Weights of a small transformer language model.
Size: 20 layers, 3 heads of 128, MLP 1152 tanh GELU.
Architecture: LayerNorm before each block, learned positions, biases on query, key and value, tied embeddings.
Training: a variant of Muon for these matrices, 4320 steps.
MLP neurons of a small language model. Each row is named by its layer, matrix (down: output weights) and neuron, and shows model dimensions 256-383. Each number is 128 + 24 x the weight over its row's rms, rounded and kept within 0 to 255. Numbers have three digits each.
A block is one neuron, or neurons of one layer that tend to fire together. Before each block is what it responds to, as a language model described it from the Wikipedia text at the highest values.

Description: List-item starts and digits
L5.down127:120165121146119100129120132126102124112096101128109153113115112128096143092149163169125117093072119175065140111155135131125104114099162156075114093134153132086103097098126144143142128127144135116111089159104116149133134144083153122092152108162151170115124182106163154124159165096184114134146145139112187130087107136148176132116113102122113139145105144106165161132175161151119129140106
L5.down443:145100160134102126124140112139098121145120140153177149127116111130120067155155115093141146100115144136110131128137110113108116158126136120135164138165132158096097129099153101104113056138080135113157121057168129150146106115128122122140143129120133103105170130096145150120105116131109106124133145140152066115129089085126132138120112144147121102145125100064138167114099161130085140108125
L5.down800:140065120126153147082102137158118117157118171153113134123109154144116131136172138112138094181114111087124122129131130175155146075139115103138129095127153121091111119107154148142116092089172105125149099146180071152120165100094154148084125143159113119159098169158118095168089158140109132139081124137108079106127113050144096129133146151137125098125123110081140149120117139116077133134149
L5.down1080:152101171142145089167090102154127131099152167134130123152116143122131082126153149127137115122146130089130129162133019125131137153130120130133105097105132080095144131110120089113099136100155170130142106127109110162143165130134120147120141112154087131142120151092100125146100112125109166151092125115134085131160109159129150133183080117151131142102134114077146128127106128109125119130147

Description: ISBN hyphens, list bullets
L2.down68:124139168107104127149150073144110107133124098143167080106146104118122138177153123096125128126180137144098133168131111149120147121121055092075104121130127129080140172145102114114128126107141095144117124096188115107133162135123108108132100094114114109162150154144109138131097138137137113143133139070121163119118125156115103113113145127165163161120164145130155124086151104124160083152106
L2.down382:103164087160105122128128132114117135145104151114157109119148122127077112082119132111114124136138141112135091130114104133143115151097102129138120148133141130097131141101087120139105126146109144146111091145118113086159084126094071143166077182148131145139159111117112121117155106084121139166126097139119100095084129127139174085121091126159148158140161133113149091138133106114093140107097
L2.down646:140063121110132115125090136160134116166140138095129140107120116142096173101149145116173100148153080140161100079112091131123130122156123150121147117189175088096135099113146074107096144108125102094116133147077140122156169160162132117130145110098154154111119166130111090110117169177148123128111216098134135126118103114088125129125109153126118128144122140119172158133142157139115087187147
L2.down1049:114120114096123132148111182107122134144129138101148093111102143143110163142168142132128078120140114111112114159075141150131151170112134112149139125185101130155127097101108105153132112116115134103133122116124109152137150101110140113150127095110132128146152096155125117128114134120128106168109097127093103095110059136164119097135125170120149129124129130132169142144092142131178157129140

Description: Word-initial v and year digits
L2.down157:139081116092121118087125141120140105146159134090132125145113093098137117132146151130136152140156134119088110139098180162138171130153128110173125141185126142142126130131093115153170096092112151125136090108120129094131152163094151151121109154125129109132125145130154124125116082175145175150090113122099158092120088134134156134129078121155145133126159112126100099103159170113118096130116
L2.down404:117150149117114125098150113148117174108127133105157158165126096087188137120110154148142148158152113127139173122176145147156112182165114158125161148112125157112117137142107139119133127157116140084134089096093152130153137163148086101101125142160145107106150109114134098134111130130113167161126108153073116123118160126151152088140137105150140151123100146171129133134113168091103114134095
L2.down626:139100090083121159137110104105169148121162113111090142117156083139134111140129131132129119126118165197147124152161143142155144142146152110151131150155141116106151109116125179135149135122131144137147094138109144121121161135113122102148083112148163102082129128094151080187103134105039156085136139098136103093104172174127105139140080107138133148111107146092138119121139106122145122130141
L2.down1127:102117154118090123127146096098138146142139074135101115137115087140122167096138170169150147118138122145179132134167114139149134144167122138150133160171131146095139120120113149142177146159150090129134138096139151123139127169109097135104168135141146143118117105091169130130144141094122141176158107124085108136186125162142119127107161104144130111133104142117121179157116118133133093158150

Description: Change and degree words
L2.down284:117107109125107141105122106115113140101135142129084135116171139102132186118153137091146139119099117156156118138107111143135115104122115104166146109141137143124175127132122129148132147087160136151126114139135146121143149123107111168095130147128128122141125076105191109117129122146103167117115082122095114119142161130139122128132135123155089110141162106131090151128137105127143144169134
L2.down442:147116084128138125205077123129079118110147168088101125149074101122140158140132125139119128144118099112152127164116108153084124152139083125113164126078138149120135149116113136073102130120111093121136109161135140100121154198113095136146087132160169122165150154088106125140117128163135122107099103141096182173136101097114155153125147179166120159141149160119131111104133145123087067114098
L2.down512:132119126116119105096114136118102132176133151097154131074142154127086115145144142138111139129150155110152134110101119109148150081117147105132131093084101116134146113135109136099103139090151124120113132139134143134088136151140098087127101123171120111144099163142109160167155154092139126125125130131086113151110153137144149150076133154163129107105122132164132102165129150137139113157139
L2.down1128:113069130125145080106151114123098158122137142122175128146129135151109113140092139143155106092102132130097126120128156112147101134071093111195199103110158106129122118152111146129131123184123140116141127097146117142091199119155126096131142140127105165143142147117159130134149139167104089143122141174172130092114087057105139130115137131115143064140138107150115110144160110098122128136146

Description: Scientific word completions
L17.down662:162118164085126113099067092121160135124113118116125111148112124172108118133155136143122101151149119120128128136124106124108099155136137132122133107117109150136125102146134136141130095128136116117126141128108081094138126097108149149168126107140111170147124143113147079117130102100154098133114078106150133137128134118097139105160131215126102137132143149097107102097128120116103156137129

Description: Year-initial 2 and possessives
L17.down595:107096172128132095143115124166104094153157101127150176128142154106104103129157106149120130120115123126137133136105210059145096108097124078101190107142085128142145131102129152106151139115134179115146128114129136109140144158094138144137092102098094134156131153143148116127143127103088122130149130149076131140124129124182126161138145114139109132118121148172125115133099107139174147105093

Description: Passive past participles
L5.down44:117153114103188125130147142124103130099133107152127161146105121119133152130115098119116126107104136145107115093118167155153127128126117158133139146111143109170089164098145150142124123104155125121110133155176149160168134131127163122147124124131101148114153132157168103086158141143153126145046066138145144171106142113087114150121176145131115123151131127106124157102127123121086145109112
L5.down49:121149154095127170159117156131103124136130135139143146131124153122096122121174131108150123191097171106120096148093122098101166169100097128117077096130102153164092103106147112129083131096126131098115157137122141104156132122136171128139105148137147114128153183136134128091134134121153095139093123145148169144095163116167127142111156152138097158126166126103123127114158086089090122123110
L5.down194:109112106138154143154128126136091139137121149086145102135088139125113152157134098124164100130132114112149146134104148094123146144097136141095135114085100133116150150128144153135125133110147119153155092166156152122091124134139157128100098096167171096123130153082138139099108114147157139133125152129114142127160154105140132135182134169107106129126174144153125134097154129164109119082117
L5.down787:124130150175116145138120158120139153098164140150135141135149138124096106154104134085085072145149123142158113126116115108126108159130133131122144157121118149181111120099152143165105145084095188084101123154130156156125135099131121149113154102159123116127143134127136148097097072100119082148127131136143126160080142109091090133152127154087102137125190152101114097146124145163145103126081

Description: ISBN digits and breaks
L17.down400:122103129126141129163158111097092127095150115151144170099114131116178132149130124126108123147115145137117084188138146111153158125166175121150115138167151143134140176118085164089104080115136202150178164131157159157098118190137135119149143127144105154141160152140142129088105144137160102113156127131168125166143105141158129137142155115135138139144105149066123106113141139136100125109099